From a checkpoint of a small transformer trained on Wikipedia.
Architecture: rotary positions, no biases in attention or MLP, untied embeddings.
Training: a variant of Muon for these matrices, 146M tokens.
MLP neurons of a small language model. Each row is named by its layer, matrix (gate and up: input weights) and neuron, and shows model dimensions 0-159. Each number is 500 + 40 x the weight over its row's rms, rounded and kept within 0 to 999. Numbers have three digits each. A neuron's up and down rows have the sign that makes its largest values positive.
Before each neuron's rows, "fires on" lists the tokens most often at its 100 highest values on Wikipedia text that the model never trained on.

fires on: " ", "ta", " Ta", "^", "ini", " by"
L2.gate360:550494524526530555424472525496490452426496533530504510473478502566495495492532423575551449533516525548534516468474511503540546451600527537453512524404561522521495407526577559508480488478473501536517521473468510485503570470530520517499450441468502516523488528545540561525480481501443533482468476507467513538459592492507395486535459481528492506519489465499434530534435475503466532505454582507480477477551497542439419457465520557476548530455525479419528472403537491460450486530551470
L2.up360:522435576557492494486485456542479472466391479546519489495435516591403537560531436498529509465504596464486485532417531480489476457576484501494531490505532537461485444398555527572547552501426470540439535452540518545479539471518492464482548440469500477582512544510464509504494544510508549472526492482454542486510541504486465546477494489477429475470497548504464469522418495518494506492441494511427464542554512533554450513478550518472491439457503516512480470513456516506547488594519489

fires on: ".", "ta"
L2.gate276:508464518489513501423493521496478425429497510573497525500475526481498530535462479514549410546481535504551484445502531531530470540446518508565468482476539459513560548554471514515556442486430507472531457526542500566556534515493472456564528504493471474547453553480525508470568483483485530479501546489506454529479457558561571539501495602535525449566455465460549517491450498541549442573588494499479522524445520488426440437432530538532533524517493555425531557478467479432470505570490516
L2.up276:562521516571416523492475412593471544456565436480450443546550493499464512567453469502529547499464537419503489468521506545465442524503485508495508502478538476487481550484494529490512513455473489488478424567486569510474512395478449491530419531520502507538478486523506472478560513471464487471504500494465508471388450520539506507577497486458425514507496600454476545488491460526459478535534518469509530503516480448526454524490517526501539515430545577432492434523505464522488523449594441

fires on: "t", "ce", "sh", "ll", "ta", "me"
L2.gate416:466519507454508524542460503475567476499530508544462415523471537470489507506541465532538448551497506441520542486605458490498510516579563454537489528476537494533453515527515567498491581511513584495506500542507538499488519495461521564523555496529523507529488498522444486476552487498437501498464534479510477502467529428483561553491449524525474567552495619517497454507542522486492545609472451504543485484567432482494492531469480531450570443494509576450395451513454466501602552527519478
L2.up416:446456596453502503512482491533481493491482512504549455562561528430442478466536402582551517491439556472441528488591475525459523494531538449568511534500500515562504490456488544495478482490532546567489479554436531519517503457493483597488511447473507536500471434515484546496543509466450534532459516506491477517489472463500534468494496553495485491559517590520485499520562581511477531537492503548553454466492428498527530524449473606416528477510495508457582475449478487470572571511489535

fires on: ";", " |"
L2.gate64:490593520503450543510443512459479456547540539486549437497449568453491523460493547554505566430481509491499576448401538476509489504470477535463492486551484522491488499473405504480460540446534503565445528470471515487492539452510536552513448530499460529531451482421524562510517548463483484530431579469494541485534584491462517499395414411470484473480485546535473525506501539490515458493543473424479530491529496485553529507478562451515457511493507513502554496531446520544534426560547487
L2.up64:449567498482512521551534456488508401584446450537553542507451502434550501546507557505455505486509512496465503515402509438530456467443548514495461477546442538543513448451476529510561563499561499439460531481482462526470564444569477522493423458579490546519530501462471459509464477477497518520476509493532530543451488434485472515494420484447547488497519488495499493424508595536565548504560476455521480492521501503479579488447523428507487532528513461535431461555489510556472465489430476

fires on: " =", "\n"
L2.gate187:500511494562459511522461563487513495479501508513520539560513485497438481479528526449433486585454506474445573506505443575448455502506456522450517519480467468475502477487572541641468507474435484504524519509406507547516459512507498482526472467485473448482455567482440478516467554544536491454457520457537487453447444420530480547476572435485512533483486521475447522461485487456446517488464576521502518502512524522547395527425473508515571515476488492507486460479518426574547511571443473
L2.up187:537505507508430452495465550407475507469549486447542506502457407500483437508498470498522456583487477506479497528532424480468508514469445451412536473468479486425484492418494518541539513513443455478522443496427528540465468500490509504495509473470518498461466629453444508484438551453568521456471571441567498494449469406464455522550551485467464528503498474519473503505456567504537506437432553528518495483494515544527429558463467491495519499496497502575528487478519475505509498559568448

fires on: ":", " /", "der"
L2.gate112:519464469477390556462524564483464480467476484549476520458524451497570508442588525438455468542538538493470498468480467520510482496500482488433538526535496529494539498423515534538471486515485574530501482515454548515510472550516549533503483528499417471477464549538552433572428416547630469526522483505525514521452481509515490447516460531524477499518498485491484589464468439457449500436499486510540504438485452594500490527489527531489409470551509562458476561469512540556477460488541476
L2.up112:558489418531502535483441569479493510439483563518538437471517489478462516496513535489558519586473535483445531508479471482418488511542600435489514539473530592488489497474537454490451526509495548418509505393592525521587572515565517497591422446556518466524466520499564505488453517501515519513529520531477570477479518523527535521470500474481526467447563498497475567445510443504527469478483438567528549551434499474491507536475487526531507492530563489530463537544501451509484515526470473

fires on: " trade", " household", " commercial", " ski", " link", " war"
L2.gate447:530494541519486486513516551505557474500511498522528553528447532516481523528491453422582497451493549490499470428461502484482541516524505490478530519523487517475496377476500473508477472498561503502527479513511487561512512410444600486517498475547485528479483498504526460498485403496446474473477388469526453538483510570473467542494503533430500555501489502612476443480496559532518551531507576514536524494571532431507449519467496477436454473564443527474534465416556570486507565503442433
L2.up447:502460507538485514501496502539503536554444502538565559498448565496508537536485474446562501465553495509493461434488491539491509502535500538516530512523542523525513463496462511486454497537472500500468498533442472512522467534431572542513509485526479521471535485479600570443503458518436406473480454456543496570493506492502437511499450550444491568494461460514472448408555462518521482470521530554462497455567512479491464443446463465598518463508451570389475501438502591468491552463440424

fires on: "\n"
L2.gate133:541465556474496456475454543438525388467523445513550506461439439477535491516458486483538505515532512449509480526514568531515532470537517536500626504477485439474494492440505526411513505530513559487489477477468522536498538525507475478424592484518526445539438573518485500428506486520450501423507466520482467537418540513450477484531528496470473540562511464546434494464491511567505563504465511522528520483538531567493478534458495434505514434491521558542488404493554528439525491587541493
L2.up133:530451522506449473529535584418539516445497493425570503466517460585466500577444490482507496550504491526488442490504423468458500537498556511529471480452526497408529494566475523404453520504504450487460448498494466493453469550472448401456492513461451505482495529526453413491481497493536544497460505474610489489521515486445491539508509505609500527566496537563447522494492489556473505469530526439536510551533517519464465499527445522498491459479543474601482514557514515546464516497562488

fires on: "ou", "g", "ang", "in", "ten", "en"
L2.gate121:487494457520500490557509539430576518490445430509474472475449490522546515510432438508454514506496484488394502476503480482483481452506512509603497557496509443513446497508515489457578496498518481479427487521440525471609467525536518481503461453536538465568492519529460501499503499572449558513462538542578456530428472492511544563461448492488474506584399467453520533455505485477481411522510511542491574548492502538500512487541560475436537581424505464513506550436502481486493531551513507
L2.up121:496471472478512498475515561505525503579476470497516440479454519504573541407470458491529524515555479455522536532517466483402523502557485520604514458572465469512408587484539561520506514467481432522448558461512448482557512486489520447478519510523565483535552543503498475466468564475469492479408539497529489486482528485509543500504369511524549517534502530424499485512445500524449471518536454470492448489448427454455573501580476558478557579483524491523533537509512489478512518536495518

fires on: ".", "ina", "ica", " repe", "ee", " Due"
L2.gate432:483513483458467548469486445497452459470531481495493502487460440488435522418489412495492569493469548508468447493477497493526536512501479547494471464518553455526535473441471520546493484504579544476558530451511427469496531439506457498541543475534558405555499504451548524502471475433546562507465499442574466480490446493556466538521545514508541460570465484509499627474458557511517495454473562575432516474522498529511475455459560498565479415430539562480498528492542497501471537550519469
L2.up432:431538513496531467530570431519423490489537532445507452485486476521476447496550505488513539512448565496490473491529528530445500537518461527506489501448505434515582501432456565534466451496469516447542526479479460471511585437463453472567540509567542410473521511487496546523492522462572529507478591434507441517525513549495513491562625532515480484545420492531502561500483452494477455444495532503471481498518506479625496466476530491559474484491550527445465532496581532520487507479461519

fires on: "h", "l", "y", "em", "k"
L2.gate100:529493523460463452561505486466558447474578507425482511492516521508530520454437544513583505454511533503479488497533459507454489449555479447495574525476523464473494480496579468517488465453508523558456468583524453519538469470505420498515478531508514521505468596517578474536567458494513561562547510585541467483548572498452452523477527537446456471498484475529573552528516489456494525428529565502546525499425498487528578507513570453545405569442518431504498527512464475509513501486503508
L2.up100:497585516509454515531469481497486411493536526518495518504552474544492459405471394487470463541486449524540484497391556462530488503558471562519562549454491465497557461527479527476532536519494512484519459545538509486488561462486476530426486476529478476501502535537510493496479527426519453462504480558542507443555535494512424565481503503423498432543519489459547476560437462448450512512491430505540530488512468527450454536507499424512499419532615444514455537458477483528547526531503560

fires on: "le", "ing", "en", "ge", "ed", "g"
L2.gate325:529530534522417528521496457493489501498564527470521468443526453485484578531431519542464513529495465517453538475506631459538447483518484457523497534499537484513482485516453465511500409374491490506519539464497505481502439448513518467474544456570511452489409430532525440516519559532504476461539447467491489567469461531466458497469502558485521494561445504495540440466545530505475508510496513506523392571402538538484531489525451516474513521451525431535466481459491584503497474474469553
L2.up325:488427527431510463497490492530475524500471490552585516511481499507493512429531562521508473492471453419476524449546540475486501513515465491546520483497453478494471546424539450544503519527530535421494523511407421466491454479519487456595515463565464468464487551543375523553461515491456481483450503467539512516427552507536476505500508532518470580500523471497374435482478534549480501521549458584546444484445481517510492506484515532527583435470493511510484539499465471482553432482460541

fires on: "st", "f", "r", "der", "er"
L2.gate337:453447506377522489463542548553508484507464610575518485468529499455518441505532470505491495491524443490468537503470493484488529513530580432501583519491500508469546448563502510495394464495523469423426463409549426492480526521491459480484450448523468419460487502507505535520435538462473517532489534510483429544534534489562491498470496568519449432532513463435530561518469540474501502457464472542434498495479506447514488481471492545421478419521566494548555516507473511518509539516495500
L2.up337:449523440498503482512500522593502454498461493599510526557527487458491537552554434488492497538444486416407484518506522482497527393482504488531495523485528507493492503543515531472451528520514538479499430414422456523507490483463583517552436492498534484451530505498582575531496548444465513531549493502402425527500474477507473522523513463579488500409441437454514496493474493427481484515451502523421440542536544536478497544479467527516532478494492494491539570543488493574485561520501476

fires on: "19", "^", "BA", " Hong"
L2.gate234:629491496535509551488480557504527540483481477515596536488482507523551544443545473468492371429461441480519456423466429532468493482581523517427481480516509511533464508445472459496506480476520542542571484504516485484469474519522459561515549522423505494495496554473447482480479459486576460516515455417436470547485479488491460466434495530519489423571542532499535434511489540483518457496533506500437551573496444495494526512460458485466463561495499549520534409473534513529509499513507455
L2.up234:534531517498602539499389488511548585504487439490544499497466501462537480475460497518491403452444423468509519458496470504449498456550579563435508533520511521539510514482430507488501517446462454503529497559503475395458496515504462530510516503452517433530545487538429477480459515490604457498456430427499471536486520471527475469432541516554490464524573536523499513544504550498523469513600500503455555537471471483507513492512518503405442494470514542555491481523507534533490521494424464

fires on: "or", "r", "er", "ant", "ist"
L2.gate387:455469472468511515491536539556506435527469573473548534521556430532496484548541400484483498477533462463535460496425556479490551550482506482503564547553496512500538498445531522465448501533524477483466611534506497591482527494519503475504406526502453456550540518539525515525525498491468524475528521508518490633485418537508492485435434482479538503374476502481481469522502514505458594488507476549476368493505513462466501500498464501464585514556509511518567514484506514481506495493516498
L2.up387:546480537513501581509519523567517526500519521460508541452527473494416527558545497535490467550478496495470447478549508427469543498439536487467486473546516494476487436424537546469460492513520423466407514508474436525437502458572540561529469475545502478451494522562520497603490487492496513499490480509401467573465530521524521521579466472464538512458532566518512564479519598504584567557507492496494444539502509517510544475506428495486548500544540524504547508442568479476529572451489460

fires on: " cl", " Cl", ";", "ter", "sq"
L2.gate87:528455536599465460508535499535443431478539445506495499533535570423536509563477512477547505457531543576484538530515639475533442456417506527474484530515516536509514488557506537533553520462493505510493437484509536546548427525525476571499533570466429515500474466512446466529519458594538518496491511494537485467500533504491431588473520468457516432495502419503530472516476517570570391528526534549486495515547530539484460465492543488479496446473474514454565469494501500502494471483508483
L2.up87:503487550461496524510552498569470486472513488530501490498529580404508541570564545453463461402531524508544516479483535525552498476482480575538449505510544506532483496509513459500496533539469530484450515556529491519491496477410485568517467478516462504516400520521509460436525548442490507529477515493449536463555486553528476511437512519559529508466453456517476422474540550461481497536526541557535507520489532499514505639479534406524471527448522462567438483513466434522497487499450610

fires on: " |", "|", "no"
L2.gate50:501469586469510607501514484463538452536482524494527521484487574484522539579439474493465506516526509560467507600488505479489462487501546541528478461458468513520498532517526494533532518536499521508477481518591572548477493519550466510494518467464508545471423535505533451544462471505469529500492555462563478472594548475423555472478467483499446479513500504517449504474462466570539532499547419460516481500521480487476359449556506513527506520480459523536443521520606464610474465504544464
L2.up50:546443518538511526540578516457462484563400540475546503489506561556438539555478474439470550481495509475466538501467391450514468498427550482479425510540533548462484453540499488493574523514501517455511504557482571547512547489512477501507513452532526531533442531460490444548473532543476495466432475508512567508486557420467531485462491501513522464504580503465464514523467545564537510453484438476507573428528506476399473493543481559536463519502449534549505532510456478551465545436492530

fires on: "\n\n", " –", ",", ":", ";", " —"
L2.gate51:522531514467446499455560585525492448578522401473526485609452477516590540490523477568496591473536550474462496438446504479594529530427515556505467498528495509529522466480390550496523498510536505497490492491446501489417468611474500508503452461474478516528500519461482503548498443461502498484504457479543498444533519485396492519473495530507498468502559466466559456469539518550542499480493554516488483457486469515503548492493560401533452558493482526524483473531467554499541471471514474
L2.up51:478401494512445541483523557472465437550461489484485534617533566553554563530509441554520535505497513503463455443481464508574505481405580499514515482487481495505503462454496526513542491471539518478463476532480497449559485467479444514492482459467422460491564529500465547538477509479515493514476470471568498484543486452540472467485480519488452559441576448471548473540542500464601582505515493534517500483462490523485531505452551409468494519507420510586493529543501556489530421495555482